{
  "n_layer": 15,
  "d_model": 256,
  "n_head": 2,
  "n_kv_head": 2,
  "head_dim": 128,
  "d_mlp": 768,
  "vocab_size": 2048,
  "activation": "geglu",
  "norm": "rmsnorm",
  "norm_place": "peri",
  "norm_eps": 1e-06,
  "positions": "rope",
  "rope_base": 10000.0,
  "rope_fraction": 1.0,
  "qk_norm": true,
  "attn_scale": 0.103,
  "bias": "none",
  "tie_embeddings": true,
  "parallel_block": false,
  "extras": ["capped logits"],
  "init": "uniform",
  "init_std_qkv": 0.026,
  "init_std_o": 0.00475,
  "init_std_up": 0.026,
  "init_std_down": 0.00274,
  "optimizer": "ademamix",
  "lr": 0.000613,
  "lr_mult_qkv": 0.5,
  "beta1": 0.9,
  "lr_head": 0.00952,
  "warmup_steps": 305,
  "schedule": "wsd",
  "decay_fraction": 0.941,
  "decay_shape": "linear",
  "final_lr_fraction": 0.0,
  "batch_tokens": [16384, 32768, 49152],
  "seq_len": 128,
  "doc_mask": false,
  "train_tokens": 338600000,
  "steps": 10455,
  "dataset": "wikipedia_en"
}
MLP neurons of a small language model. Each row is named by its layer, matrix (gate and up: input weights) and neuron, and shows model dimensions 64-255. Each number is 500 + 40 x the weight over its row's rms, rounded and kept within 0 to 999. Numbers have three digits each. A neuron's up and down rows have the sign that makes its largest values positive.
After each neuron's rows, "fires in" lists the words (lower case) most often at its 100 highest values on Wikipedia text that the model never trained on. A number after a token or word is its count.

L6.gate408:491549509491568475538508496440519458504535458452536479494474477498446508427553523478499466470470551496510531486491485558451485429527506524478526514469495550420560512499482507431471510482494519663396542482426488502473536467553591553502533582486464580462488513484486538513472459544498491539455485555456448527498453456488401445466474504535501513534462485502466440409470570534453455525479454496490499482520535511495524490440553508485443450503516590525567522410529554535517538445554419508494499542433532479475454450536530435500490494534531467496459567533536460545556525537532572591
L6.up408:500477483421539502496485473475540561500522535551432494549482513547493505485541548495452462499440476540518565550488575508498497504481595556517528484526528452463530544511512549492527542507574498507513472471583464531448510541493494499549517472485490499557535453494505587519469512538520549448554541474433487487579517526491536499567473459566455487503549574487460513486474547586473556523468498525458462513444500458547523471520554434530554430525504485581514476447510500510602462494478544517501454451415550528541470445472550491503467479537508469465508577500426450459474510486505559419
fires in: "in" 61, "for" 29

L6.gate690:494513513479524504524520444460553485517416512485545534471504437495446552480469477471508507508484518545522520518445517460480494512498474466482561493501432477511481525517541512501472565501491529547508428478516501566534499537488467530506573497574468582473502404489487585545422524537502493496526441563455474521546571486481526521522522510575487458481479448471467535493573511491525561485430519504465553486432583503492505514449599462456487441503561548533514462475516454435485485413597554495496488530466556526527524503496456606487467440526496501467477491567472480471470481495522471485
L6.up690:512546489472530568505450517546492574544518550577545421549547499427525521487503555541520466514531505505519453479399373540505474442496553557524513428492527524544446602508488508489434412482542508458502552523583479459492481520513564544552525457513517511527541487555507529490545496522475509502456519597580442482462460534482468473466475515470493521440521520457485547491488508469496503510550481526461502474497482465472451448515607506476516473522523560499471496502546468509495456543433385511504491466534463469500527446482494383491534505531471468449445480474486519602513491491521529424
fires in: "her" 33, "his" 28, "italian" 9, "serbian" 5, "canadian" 5

L8.gate708:503564550507511543494449525504544595476522464472494596453512489467527517506446541568491506518472499516460515553482556503483466486557464562426491500563515524501404449528532421538525446595440533489500469448460450516508546510528471561481543586537479514531501498571489539461487545498540529466503466534491493562429445489567515514488515469448545454477484490475543454490471462551549500546443442508468497441423539472580530488395513472499535557427532503467436530514517546537454511564554519454486428493510484475493498430517504438500479481486522436500544493529506414538512541520521482455
L8.up708:515530471498482450603446545521501483557471490580502488550457467495475479501518542476474499521420467503466497456386443549557436492472567459458513468529478588530489481472454502544512478459439444496524496532550452467509571594485457468524447461545437542550472562468455516511487508477554483510519506523564467442464503593534516500504473441469504466502532509431534469449495459619491493435541515518470497475538557538484477462489455505511490417458462489540475527480573446563530549554539577450449498488500540557531504509465494488451497492487518481459466447505545511545486460493490496446
fires in: "august" 17, "october" 14, "november" 10, "september" 8, "december" 6, "january" 6

L6.gate624:420449484511512463494553478432545512516528503568670435517456505494445479482522528525513461509508504481586497384480473498521462460554571526479536523504434533516493443415468563483523442515458526532493470519528493536473566532479508569416518475449491523545517461449437476567490486567558463518500439570592478522546534569494493527465474567447557524470472506487508493494440508517476490489537479497550538470514534532520507435500504522463506483573496532519493552458587534496456529449497522487521494523541494506491408480487468468509480442467485491475451452543449494476490469464525523515
L6.up624:551492500500603512520512507449493481481559482489532488466472533485498493466503422517530451529545485406554500476490520506531447495544477550470540520503534505494496471462519484467492425496487554589467480511488521499530584540464476571490541527426492557557456494443554472561534530492493537498523523542485501430529470554575509489503481414500529474534484446463492582450505502519489457407545477469513543443462554485567521500482475512469490537583517492553479507502496434544463450504516535562556405497541490495425511564534602484513550491529532464542458520522514487514523570457533452517
fires in: "for" 49, "esperanza" 4

L5.gate330:528471438400421500589475505579503490433492454450528547446546504506437532438499540513521493503491590452514445434460438537420428481599528519439495463401456512521461503525481546530548539521504483510499447600421530517459484509476522466530489511536451479552406505448473460545462470461434539526547538489535518503592501466486459392504487488502464515518514478484492486485511482583503472531463467529462464482458502503479486518551529475542518504531528466500498529522478410557503452477475539533483495501471585470465492497448457455475464513461518474587547587508460506492543464467544526501
L5.up330:469497512419529487540418431423577521589548515504452469560573427472504561450483522436458525545496492466497480434433440487469510479553456539519461497488506479458487489451475487524556466521562434515448470466510539429475541484522466426480551503530414513543549513437503525530503522585520464480557510540503544479546507541414579523545489478577505505518562500553472509518471488537408475475563493450488526459490458537510457467533511475513540512547490494521508434500476548544572454531596461454457515459520566451552564456500493549461600529466491494508450567497482515542539512495464442453
fires in: "on" 68, "for" 19

L5.gate630:472487457505533551481499442449540539420439556485532551487421508516430553520570554440423557508513504450547516488539481583501488483471571509578510475508503520510437474585481541609502518508516487528465481519476554499551487449469506473458532484512500561520517547504388523562427487536538557528526551489462521543485487469522382514566530491471526488490511489490555483460498530462441476497533530421498540496494451486464454519513483496514519487581459464574453504433508488544466585444516415482455556502499491513491489553465478493467476508565480503434498587535598471508505477488498485511
L5.up630:489582549463427409510446512522496532519540435455500478516437514484524496490558455544482556490505497465517560459528505519437501482525498532491556489520485464475491577520523559532510483540519462545550508470508557479500480529393449544409524540412512561495499513531536528378504551437538462496496490481403439510456535559473539472468452492514459551479605559421505473475516502515445504418540508554486526451516492462446523515473422493513619437565474536546492538487535527490436466435457542488530465524446492500456475486474568503525455453547459538484552484441463497455535499520502493494
fires in: "of" 39, "squadron" 9, "admiral" 7, "square" 5

L8.gate364:495459518480530535469474517529466462540489498447476491487477458460509511498532482519489524464482480561443549461519510493445503488499495546519512386431511502504486465518471534462533424454508513523498543486515639503508536548515502487525538495463563531578516494520508519590503527528504499520518511548548531449476564533476552483520542479518540505451498417462548537494465478495514513503578422507539496508459501443519455604496582457464513535500498463530583502479519579520558488468487509471523513511504531535459548499422544455489556538498436560414523434524424469490514526517540574483
L8.up364:486501476436391478462496476527508509485565482443517482513541472534430575491527564519477478533510478461519510404434510531460522498473508482549502545435531516489423477606475495510516515442566550452550492570512516482491536612475565510473529479433496508474512509452498523553542550469506585510465496479539471497481538552535518528560538512497506483498530487519556506489415511529494548507526490543488534531577488484509480521537534487518538518544491434547452531547437461526509456439456468585527574524461497568449511558466540491514474527533462539510440573490482516467498486443521547459
fires in: "four" 21, "three" 17, "two" 15, "six" 11, "eight" 6

L5.gate760:476448579529535550535495510478530519518364525528522528490504427497493441475551504572484496540459549444524467437472481496576518466528524546486492541518487529465423514471488528490476474507510470484512494496501350435474464497544516428447526528467457554536471506544533486526500429552551448522594502544522486523453502534522537478523491465522528502427450521473506477498522537494555458388580535445475535529449542518486524458430458542525449510521509501565484493530548468607538490526469503464510520499548475428518611509509505528473619474476505507490539505527434479504546428470475499505
L5.up760:487471529533480574554486467488524508447446501521495489479491428505557467482585541514483466535501570492381496520459437526465503515539475490529485498580424555530450573482525489540517445455549432487563498467471454558458504500530461458459556514480527525521459479541519392526463433463489549496528466539555512462506524564552609486528490488545504578451449521475536446509519444515467470485564458450489545551484540472510536394491484534552509540529532520477506496525526462500521475462457528482431491439521438419480495584519479469480557414512562607534490494506500480461537524485539516518
fires in: "father" 15, "after" 13, "january" 11, "october" 9, "august" 8

L8.gate411:464552521527557508504455517457434467455495533455521407542477528478503525523469548523488466528519489523523474511494521508511484569520415485502581497545544452462577524505382538556518429438519575495504454476515505532507524521500503493477533493508398546477492519511574540483562548432556525486469483472531519502515502494475505506475500501483474611427488428453466585480542455474508452514495512481435445521492506513432518477478488516504423485509497552519442533487578470524534465539510404463518473423510504451454516509441501518443561537459471460583513454555448566512434483476519516460
L8.up411:491525466414405473470549530458488528524587488572515490531501536492526452445531486491503545425522512469526570530435470589435466524467507526505526562515473619442436510505520490521484527534426416535571448534459553503565474537518508506492477504480494512500545446442462465412526539497511573517546484479483517496409514539422483448483545541460557518484430496438477538466513509487532437477545478499503461521494460516504462517461570493459503543518460526492574515506541528471474513484508547522570549495545475502488464482556521493485499485499488555545531519485521496539492569447517436483
fires in: "this" 58, "the" 29

L5.gate266:475513465482474501464544497554483509507530561486542520501475522512457511436579565474511466538533458524552511481546473489491450565535524450529554549458451471472468471492499512497471478552450556554496499448507471529497585523472630586497452478495493506547543501496508526531519518507516474534471480525473533517451539439531424455495468531534466519459548519501492425474490452498538467489508565535543458576446621551557541499494499459470491432546533518509484557507471522479564516454517454455570548466485471458395451478439522495485514563376474493535446533556561439470430458503545534524
L5.up266:509416482478457437483537506501486546520543479463488580430547432457507524542516489504443506498604490529488544478541505500479480545497460484515499570444516493456484487548532506578571566511452498531524409451493513511480533465457512534455495488543520497497469467547445496494552583505613511534455533464522480532500560485495456407524516515462538579475484420569509491517414594510499513453418507479482509486513503499522473442499469539456542464474527489472520483513478522479507565477461462508585491429525553507506483513456548500503488444483507516496501570520512450476502504531559541490
fires in: "first" 55, "second" 17, "final" 12, "third" 4

L8.gate111:408465486504448524448472476493465522507489482484516540528476585487426520470576572499532514428426500559480566528509497528498522443519524528503496458464580453531474487546459495531532525513517511523500478483520464568521524527426478481442481481498558526537499500491508424550514602468471527524542504549486454428514468527493513580472533528517568533501503523489565499464475501468529457392543511496485585408513525494469534547472534478486522462479468424538443486409462491499433526516480483460483490519466504464454449520442524490472452533530479489458506469545446409481468485545530561468
L8.up111:500569455483469488568418533488454573519476510434593463481513538500557505463458556521538560554546546486546526492497493627519524514526576492566521501507493502435592502487495498489532505526547486558480457460528516477575552488510494470483458528473491460523415476448494546526485484552413465504509461538532571505496516510505451563500484466500530461556506490507532458529468531498527422492524517452563511470487515479465536517461534507448494501528454480454456464544488514478468559458565571452508527520466421451470441592557544502458479457457500446540502576427556490459572479514479425515
fires in: "of" 38, "world" 8, "presence" 4

L12.gate370:461470475541555488438508540448591528575498493487529444492518507440455548490552580447581479559418545508540592474457560521458431470500481362533549487487468522525437508527433476423507446510541494489495560531509507567515520376452509473524518496447523499451505491488538516527489498520548483519496477466493515507518498530447444536527509521397499488535506524534452472432432458510441518508497522571544492520456465483558506486406504470400501482491529508467486531509506510516506484432543520420489513501493488385480487571501474506494524500542487552542500540511484569493463557430518555458
L12.up370:504473465486526502453557488595432514519485471527480477479461523452491495489522500554398508518479506480560440405519532515454451365483565531554483464511477529498489558438436486565533475507507436553444496435486526438479517554509513523504451497495515544548519475489466451446552490488457531550477501538494483543408510558486459547421518551498558469518441461438491529475478528495462550514504493506525546470542536508487524454498508527561536429535543578496512563507479488522444494439487538573503549453476503519461554386514496444529476469490530495527572438535529493480511579508496434495
fires in: "by" 18, "when" 9, "for" 9, "of" 8, "where" 6, "with" 6

L5.gate615:466506486532517497588490520453544495469507504516528477510533462597506514508521584463549489598481496492456485441429561487475474456544535460498498498487484521530421426496501457466465478553567518586477453407466461541608530545545491474508500468464512583519540517476420496553464411551537492522525492575529617524523495512512511486575468510559517540532440431482465540496482444466485549452476493525509530476461488498462450462453492495514497489528480522498521525493522511543513448452523530540482532498539540474520520459511603522524504519505552501517509528503445451474480465439511549436
L5.up615:520490522462465480533507550477498537460508472482587452504440504459555482440601544557477483489470544579517519443498502508527513549533444518517567503482486469522391522481563440447483469526546489588453573463528525473453541491547525512513456520451489507531523510489464499485516581462516467547566535483499504571481469498528547499396469419481562525459482455473460479490454446516496459523509494567466524538513499570427518495466539463553569427514496471494474480492469568555487447523550509505495448527419493472507515482416498467476461494529495548452442477492553434497518428474487406479
fires in: "with" 87, "for" 4, "by" 4

L9.gate42:493527555493519466525467496470495450501494476505526515476464432474521465533484549522490583502509535493563570451524463516419435519495525530509547529544534485451469524530485512494546470565496517516436467419474591476458563525413551501493454491394498523565482481505558537413535496507434472498471538554557476463475500529459509461435493503471589566472458492484571497511592488479503522516514479485468501494483537528545509565436533470501470513464554531535478573501483523493518501460506467472516536493519539459399481521529615525447487486455499493474527405502484529493494483557505551500
L9.up42:482485476572487470503499517474551491526512559539511451460475530535574528519436541522479471489466440583493464523494457514477527492513439451448459499547531572522526539508472492536479494456433575574589452440565524470544506448495516501506524415527455504483444542502473424510510512458472480479445400493470541471553488582472459494497492501449510503461481483478564518472611492505494563511483540443468495540495503513589457490481523514492417513501564516472561459522578482492483454469498516533483495534555523505586488508550481525425512451466529517493442486473483578532432533482523483494
fires in: "it" 56, "this" 40

L6.gate522:477500467494533425483547536528459500513449602503482483468450521480492552515506506432575538466518497518528546527521550553577504543498453579470607489508497481517547548554512579499477553492439551488533515434451556412449495454533518495529494517545459555549489503535528517612515439532481505454457525516571420578458483511490469431525554475534520483482491502474498471513520509549432521539502412501485544483436538526474526524509441551505465451514433481545438539472411473468519509545479494530517491484552483505463483525490529501479502634512467522502485441497471452553461550544573507426
L6.up522:484599518510504528554491510441401471462499523513544502466507495467538570445483527394459519557539491573567527463481481444475498506529420543550473451524541417499552484429470472506479498509532516484468527523513496451508541491450522444464432511516455524504512491485505548537505487489524503515458524522535557515499442546424500560438469482495444514503430510520463498508514467513524589540516491485457423464464535531474537448464435471510537532471505488455470490550521498554568498531455538539606550546509483507506501555560492517562481599515483522529553528508535519582469550517472472517
fires in: "made" 32, "and" 30, "hold" 7, "had" 5, "history" 5

L6.gate437:533473412454444554446493450528514577446504440507567504471549461517507523580532598491538458463501479483524505508524500498489499471488481487429553510528509549542528424565498550535533472548506511551493486425440509432587472517504528478591552531445441498528462540420472577504521474523485496520476478514581507513455523472393466501441468513477523523501410457480448531541453461478455591491530510495488504554442505574541526502471504451458468478430506500489452480457429481463501462490457475469504547506487536457494544506516534404484482489420546453512517556520518452538469483488476486485
L6.up437:501529509551563431480508518440505513471505640439515495525442548519483532526464505440467456512454527472484593443468514450474504467496584555480489512489493556440504530464534427427467557569517494566494487488511449538440569509512541518512485489469454481538492480491450444511416505495516528459486437447486540470543494532555452539491528532475491573500494550474555519514465425549512459538521525419484556467484505474543542515482503473538465518463464499515487427460546533471577543492528530504520505552454519462512452534525531542492528485500464478543526525512485543473515438470521488531
fires in: "on" 26, "in" 9, "per" 8, "during" 6, "once" 5

L9.gate7:488480543508459484535508482484508482399499552490600458598434502524462463507548536560484519487513583493500543416532497490469494469539436567424504529495426507462520500469545509516505450534487417528516508488498464449483502447469406441490476472512514528529512511486531500481419491551501488525501440518521506452488499571542634417539521476571528512450518467487549558510562509516530523489485561469475502450453500538500463519501455494528547512486518456551514509515476455514513514480553499528530543540499516487475598629446524461464503520479469478541529489569531522506529499475505466501
L9.up7:493520437482482448546476458534458452510503553596497564486387466435560494546532481491497537473485536447515483567545473478526478554531495594514518488588481504514458509487527486517429416542531505463505491532519500425587449489562489496483486402492454519550469516460476497484548486514516505460471611438464528529473537442560522489448556594529576511500487510495394505438508466478526520449480441416482478469535512500462554534505424535545437495469502491568451458479421487495512450512485510509451432535475503493473464495449554557462543508534511546506523549530464517467474489441498465506
fires in: "who" 27, "that" 20, "and" 14, "which" 13, "have" 5, "previously" 4

L9.gate435:437531522430500462480498436557504520469561536414501488454517489487462481510522481464550505423459569497534511475453463484410574469556480469473494486490449559504460515606540504476481454474433478505571482517494467565471502508511572534470528556448449589539530519511480501579444455561513495489563575495525574532504506476431480465481511566528470511548433483421461485492392478553514500483470488570485514489497450440445499512448543517516423458444580503528528491482535506463464497538536547513547537543543458504515490475504517442543473557550510494525486480510412513497481473538483590487
L9.up435:509469496585532515492463522466475506501478497477469538531432499550496447477516473473549512466504374440574441543526523505546442478480547480442523480533557464487429514505591444513505503542491583544409514536465488469461536444462454451508475513426548507534481478487460496467551497464443499515535532551517525529421457492489539511521501540589594529446538506508518475407456541535496424457446564466490528536475513498515491481457487535489562522446551516529462522402502467593429495516576423489452541529512431511506486548462551503429479507494508553457532519648482503498450527484442499524
fires in: "at" 55, "atlas" 8, "atlantic" 5, "from" 4, "attorney" 4

L9.gate410:473512491528555398454439506498537492528418496494507470511506537471493478445481541505494529544480541528532551552471480501539496525523577489462570536536514547465517477524552543528483554530388491527526470511478471487525486535490530497525509537503481507565540441473517509507514490570504506512551474607533506529414559567508479409549512472615475573489483521547519531517545559495543476467470463520572522508426525453463541517493560497476564493447484515533512606485474511517488504449494461463449546565451601474556520453482524533482530467474479486497480456578461397476507551561545506463
L9.up410:545503480542520522535447454492483503519502497540528511544536482557462509497535561571514478421481430599511468521487543511534552526521569523487435517493567521537495539511516561531468500505476552442473511412519430500478446533482550465472444579445452487454502525452556501474522475545503521484538498461525467495490496511531480477484432509492518535471506530544509552444500509467500507529492514425452492451461536509510533461535535518456584432473518536519504473512515605510532519528445502476496494556486495452485570443481496441545471563490502441467508513470527506517457494480459438497
fires in: "his" 54, "her" 13, "whose" 7

L7.gate706:546446465445481466498539499447501476443491469499536456514503448494483467561554544537422507488544502512504485445474498542478537492516514578562506453473519518538472414546429427499475486514540469528529554484560560518531504535494502564492542487462485566479576458521461529503491534490516539475444473498534482508463563516534518494543471435469507501419492510492534475466426496518521458404500497528499530474541565505544519501529540538448575522564460498503558486447561444486479414499554518503562535515404506568527519590383489487516524545480494528503480459451518497490506495435446538495
L7.up706:469518535470514540506544475534469416547521455455478476440484497474556480544521492491652460498574482521518486496492510519469440502486545495494532499536439493470492474523506512519511492492475464531505514512452459481456601470447537498523488501446563566464540515513565476525598541425562518445555490576522499469591463528515518503458459510553505461503462436568540504572473403540519435507547408596537459456540529533491482496502456462502470504546507472476504521507492537519434464487498530493567492512505464531483497452570482543481562503479502527454517490560537498464524483561471519504
fires in: "one" 28, "a" 17, "every" 8, "any" 8, "next" 7

L9.gate190:466496521483476487400465492512461541448484520468526502497525490552488488472458565498489502466464484514509542479587559575504553436496464486462528497467454544523486497479477526525458505441478541522448569514484479558528539472499477493603519523560502592480562526500529492563490488536558508469485497517561466462462505504478589461553495426507533570500516519457510490516465579441429464468540485496516503443481488512474494510530559483452515520560528432527455531496504454512473426542542464502515499447453449528461561498469461552528486525520429522498502501545406476494466507473537606488
L9.up190:487506474464543490524487544573397500506472524465526539478538448502443498537560399486445507449526487501513520491519454443485490518518454514535492553490523571540503483566507583496451559482541538510488460526546549474510522607485473600483492453490484498497505518492566490508535475560460489508520477536497547471469412602500498500489473492546485516518480473521467493460525512463591497468514462522599521536521517406492447473499476502517492553456489513508521462548474455509548480490456532448440543473561488569479501535444551494472502487449525371503415582539518494453504495498555488436
fires in: "three" 13, "many" 10, "several" 9, "four" 9, "two" 9

L4.gate741:516543508483540484489472514512507513510479438525541453479519394526475576483539532528537461503517534512512467497395497510535502480507504549495469506420504518525499435466551402484553490546565457525468528483510508484502451580507547541537554428513485554498495521467461496563564491473482467436548525505468566523533513575475470461495496508477464518480478528466407521467408504503499467468562473503513473421558453508558551505521499478434572537533552414549562547443487532458570510470458536512561590457507508473492557500487453435548466486489560517472470506553478442380475487481554519500
L4.up741:457546572511497508441502519501503579518495514497469444515526529453440451496430480405464554523493447584548556481499430509512571472518544525403506504582478431473500454543459467482502543524569457518511413503452538441506517435435470512537495444444494506478509516472539593465530426534482476489526477531488540444466548513476494494469463466524544497518500492429477475524535484432482475555443500587460575529521546532476499473506482533554477440476529547495513512522488497519453509528531453495447428472514435469510543511539530539489517591500489442499508492513478481590526450511461574449
fires in: "for" 53, "forest" 7, "fort" 5, "ford" 5

L11.gate726:493460443491513513466502482594542568482457464433481515549523491442535452506478565394498535496533528515511508437439496532456488506517515563492495454482417562482511494493513539500526492523453519538516482480471496404501561552544485496497482551470509500526561545482446483620499554501457575510424550465488493494529511495514567444521475523533495472424504518489554510530519537419524524496551479472483594542560478546465508497557492493478480452498533458489483492473560506418434485454576505534505450417541483471460560537482550445517495498492467480534508530529502419467479517481500437510
L11.up726:492491505505541509492419478506452461480552561573529539544466421585437493563377512503556519493535554501475510571543436590447490505495575537511481472481544532532561512516510509550538475533594508468463492504475480486497450521548402520433499486532476487523497483480503457472443524495565492547475544533539535476511525405504511508455510447563447593499516472450589467503420506542510456497521526496522557532439448495441488513506510521449478443547527475421451551463486519526409496523499487541421511526505496503472430485462448474501527516524509481521512513519420510510522458543494479512
fires in: "an" 68, "annual" 5, "any" 4

L6.gate680:534551491534486482537520510417495489497535529484561491525465479462491480481455516523534547512509457527490455490521498498428501511519540479370511563449526568442516473545484478447545528540536509516480474528475431525497569387493498480499563450547468532478452590519499550516542519446461493494461396530487444498516527459512558546440545492493480492475542530462531494440454480436599406523520563479489509474554529534509492468442566581516416510488489545515468534508526512523533548446496535490519486481442482465490458497433505491542584569474482495432560503524501566514503476524510521490
L6.up680:495423537558510477500578507470456393529543519561490503458531510577490463511403528494515486462540524524498494512527559510418505492506562456511495510507468593545449518563461464497529473526486491465512404562516514486450473518491493544496440483507483521492505469510460454551489561545503486526434440498466465471526553457486487458555541536474542565475431464564578495471506529513467475505555555465465562516478497511489492502497528522469507606489517609496504550537469514520590523488532468524481568470522442527470527452490488554501497565502486496528482513498500493570469517533527539601
fires in: "the" 64, "this" 18

L5.gate531:494524447503495472554487506464495541527503500481565555493483530472492432428491540550545496495506502518431417531510490529465485494479525504477511447488595523568468449511540530530451482513551511537427488502509446482539579499545523481488511550496529516573514466518445494551453470522464480520563503521561582561515493490470542479449445508536530429498478514465507472478478529482503464478483401497490526516446412480531560526412604555528498402483532514508491514458465451495428501571525516502501540459478515520527485518475534422486469520511411444474491455573480458443479461432493503547
L5.up531:551488505539499551507515566449510493466548545541490514526481548575503483482476529459458488425503546456504498485537543512543582559515494512535564554400457545529514510528500501482468555488453501568422541494545541516513546485546505457533504454580487487527411487562505482470509536510529478457538465450487491462512518513498407503502564421516457539506467454546482523492450514492488523555464492511546584563511578436494501521532513521532487498483584520479464527426562433555539544449511630428469489504547566549520552446512518556432508498486488557494506532479493509483454496472463458504
fires in: "at" 57, "atlantic" 4, "competitions" 4

L7.gate627:483523590501483560486490499513424462521491488417537546544419486511494504481520532499531538509499528487460587424612583554527501509517499466485588544471454524465510472493481535457491471517498493530527507473463482397534440559437491562558494473498511595463548493466440459469475448575515528536459480516534501463430510467540515486495459504514528545526489437473546517506440491502536490535484526549450547498429437531454501533457471455496556531458490516565431472474476492520510469503544513503553479494480541499465512549482530525530516600429469537449536510581547528545523542466545542488
L7.up627:421503515478521452434502468478497452438437494480480467480575528466481495530521414498495480513535565479550533478489481538548500550537496481498514495500515522520500388513502582535529503493475560481516505597490475513435486516527572516483493505516485513505545541566423453515427468488607477448458505480541471449482456541396433573486500439516548490507491437471539498500497407521513491495486596420501494526528554463483548489517446538498539523498558580500446506523451514508572568498443513470504509516441527534476454509526481601470518437487524501446443491517553527543467518543485507500
fires in: "the" 77, "early" 8, "late" 7

L7.gate324:499487496487532480455466495524494403432496425543576511481475532507490531494540561454498528523480569486592488448477500523493483516573508478528527498483509508492529525538594512516466460538469429530469467559524478519431513489414577517523489527460470485563542514515534559454559520495553544484547529523521464449470512479458499423546530538584493547419449431497508559498505531482477456460518542509476489536512573453455479527513613499432502511534580514496549527449513492443517454452535600498521464538447473422516538499451500471508432514424512566490498454462463497565472521569491468474
L7.up324:500527531473433519545605478471420504464473500485542495546498500512448486551459479510479542493541465525515480446491539497480461555537499486448559555526590431419434545547472527439496483495464553497469514466511578483529492549473526518474534476474551450565525461448618593525561442467469416495535491543487458457446569458506483536546476499544487478494478483516484486408512552515537473490496538502458478544513528410531481532506477467471487478455491474487536458473587553488490447469540529414539543552475487470481553424504474520455590560442459447467519475536577504500445485497516525440
fires in: "his" 45, "my" 8, "s" 7, "our" 5

L8.gate96:495511530498513435496546483525472444435444497465499479503568513481523528426488441608520477521506546558549511522519504525451512532515461556477521508455515502497519470579537519528563490504468413533527515442478489477428453545421573521516520531377492519526547439525542528444542514524514542480558401562497456496473521425462454552486499563524438563438556473515549531507492454480549518463494537497491512491492531503445437520557522434514504527510528520515512510442498586505480500439563495503516476483468567455484545514468493431467499554434506445433518474487530485529560566479565526460
L8.up96:472504490561489539504547496458513434462491530474509436520492488473487477558481605485485516483529544437598502522507581476531553494496510523511547515547501558457475539550551545527496503526459522545479457574555440491478502512472586535473503537551497457530465496482547508590473500496533428515475533514580502476547527544506518430534553429513509474496499506501463571513532562523516435465467535493459557435476499454449522523500514520481482462475577491506436527489554469529473446508517499460505521480554570434493458448532487499460557481543519433495451532468547519512435559481478500436
fires in: "an" 36, "his" 28, "the" 8, "whose" 6, "their" 5, "her" 4

L9.gate419:448527469546557445552474465463473481493435509554526506528450410530449528550442439514522536506511513487487506455493473549501472482542470517432477532476532486557473461497584484508539480527499486563470482480572548488552553512528517485560481472476464556576406518445461467430473518523494448441460428537485490530498532530523535425491487518496516393515499458489470538500543464515544524426458470502514519496458497499508504589485533522589470510530508507524494570495419486609532496414507518557527517484448543494480547545464502506487500465460553442461499548479483425515479431434553511427
L9.up419:493473504495491493557589514493524451478522513552510493544461437449534502475556431524444525540473607526521498496499551457432492512491502540484533489491484565491438508484455544528496485521522510490477447487455535479449538497434509478509498462484558499616442528577472508438457500450583516428470537486488523524555533422510535520488453583516513508455503499498516542518515449550502493450418500499506537540542562557495559481470471484527481495512483540466470426405447554506493510426484550563477483567457539524446424520496530481492649438501500437522493470499542520479494438526537452539
fires in: "which" 19, "that" 15, "as" 15, "until" 13, "when" 10, "where" 9

L4.gate278:533495489450500550523531467513478487494543472493537525488533405523492479483506506404469473452514463463504532481457484531560473502543547473547456443489499508474457478558457481465506532469454542554521480457549475508539515564517549555477529520493470465443552486541469525542574567517466487500429497484489450607461506477518454538548507552513537509464493522488451477473474540503522427451441554508516455514463506502515441433466362510484488506491514470480441506506532539630518540505451403458540600432544613535538532466478525561474511502442468486473522450529507551471499512548542522467
L4.up278:524488551522528553480504563529535504516452438613494501484471453538598547451500442518520486550539528528525480534517480483444478501466476472501485548465558577474524476557521453486486531526478522540438482482439517532514483551513509486470436490542482518475494447557520538572529483458493525464472532474503509554447545508501457519501431472491462519507501479506470479512539466608551424492552490486465480399478475519512519468535514466577583473535472530476537464413530597553545506477392481453536527474450565482534505537537472543489533458559494530468496505480599543481514397476453502547
fires in: "first" 73, "debut" 5, "final" 5, "second" 5

L8.gate765:466474541437493443527475519510503484500480583499471497493475387479466548470538512490562493491506555504584500467546476545453427485524504542471479483498533545522431504522507514470550491548519434522510443482503540530449499457504598501448518480439559513520456548437472498471470477468508512497480607543506525560534533536458459462534470582459568547470532559505481522441530534448455484524478551567480433458446474546507519526487621476521443511474501510511466499550492541486545489462469515479488499464467497496490467514476517474500525484474505461560537490519528538521551512454550485569
L8.up765:529489516495494530427465502418495503500493495468495505610581486599479462541444548497523470404407472527544535434492520453523553437467501452404509474483532472469557492458451405476492565486483478471554520485427525472506528514483535537488553511520503540491408467461499516534456518463491488521530441520481520554477534514514492459518404434574488598493501563536450501459581542498438510556488565484476566527485555430498482482494541507510518464421480545497549469463579495455594514489561455503486482473527535534575499557513470508447501530486499492536502547465480452583568450565445492508
fires in: "on" 40, "one" 6, "once" 4, "up" 4, "down" 4

L12.gate606:538561533516476506431463543489481605531445451479496479449469407531487491497488566522505459513535528444469479482523478536468484460504564504485511486482490505480524452554499517519428461570436504519475449492567457427465537452543495492566504497436474522544505514461499541517520473436461597527515458487464453566485436466498479503519466559478482467495467513473478500463493511480491570506537477485480484481452496536599483553501516462461414533485467503546462474492512525420529528451581518450473535520505544456553467506537449467448435519477502525463504530434543483555484521514517516515
L12.up606:529442454441442544520578504444465535507499504559515487459445515485465539535469500487531537516546539412483495512503540538452422541513464537606476493488509439507449471489520487438468465514529449504519546499467603472523491445467490537454528401525481540484516486473437531418552484546502458536415471415429474549474498536512527530476465471482485452490528480461477531500499469513523480480481417581517479482540510496502474506452487483584442516480560545497528541494473530528455511493470495517479462486474500496534503497530468515493547478591479518540472510505476437474564527599504531520
fires in: "of" 14, "in" 13, "after" 13, "to" 10, "on" 8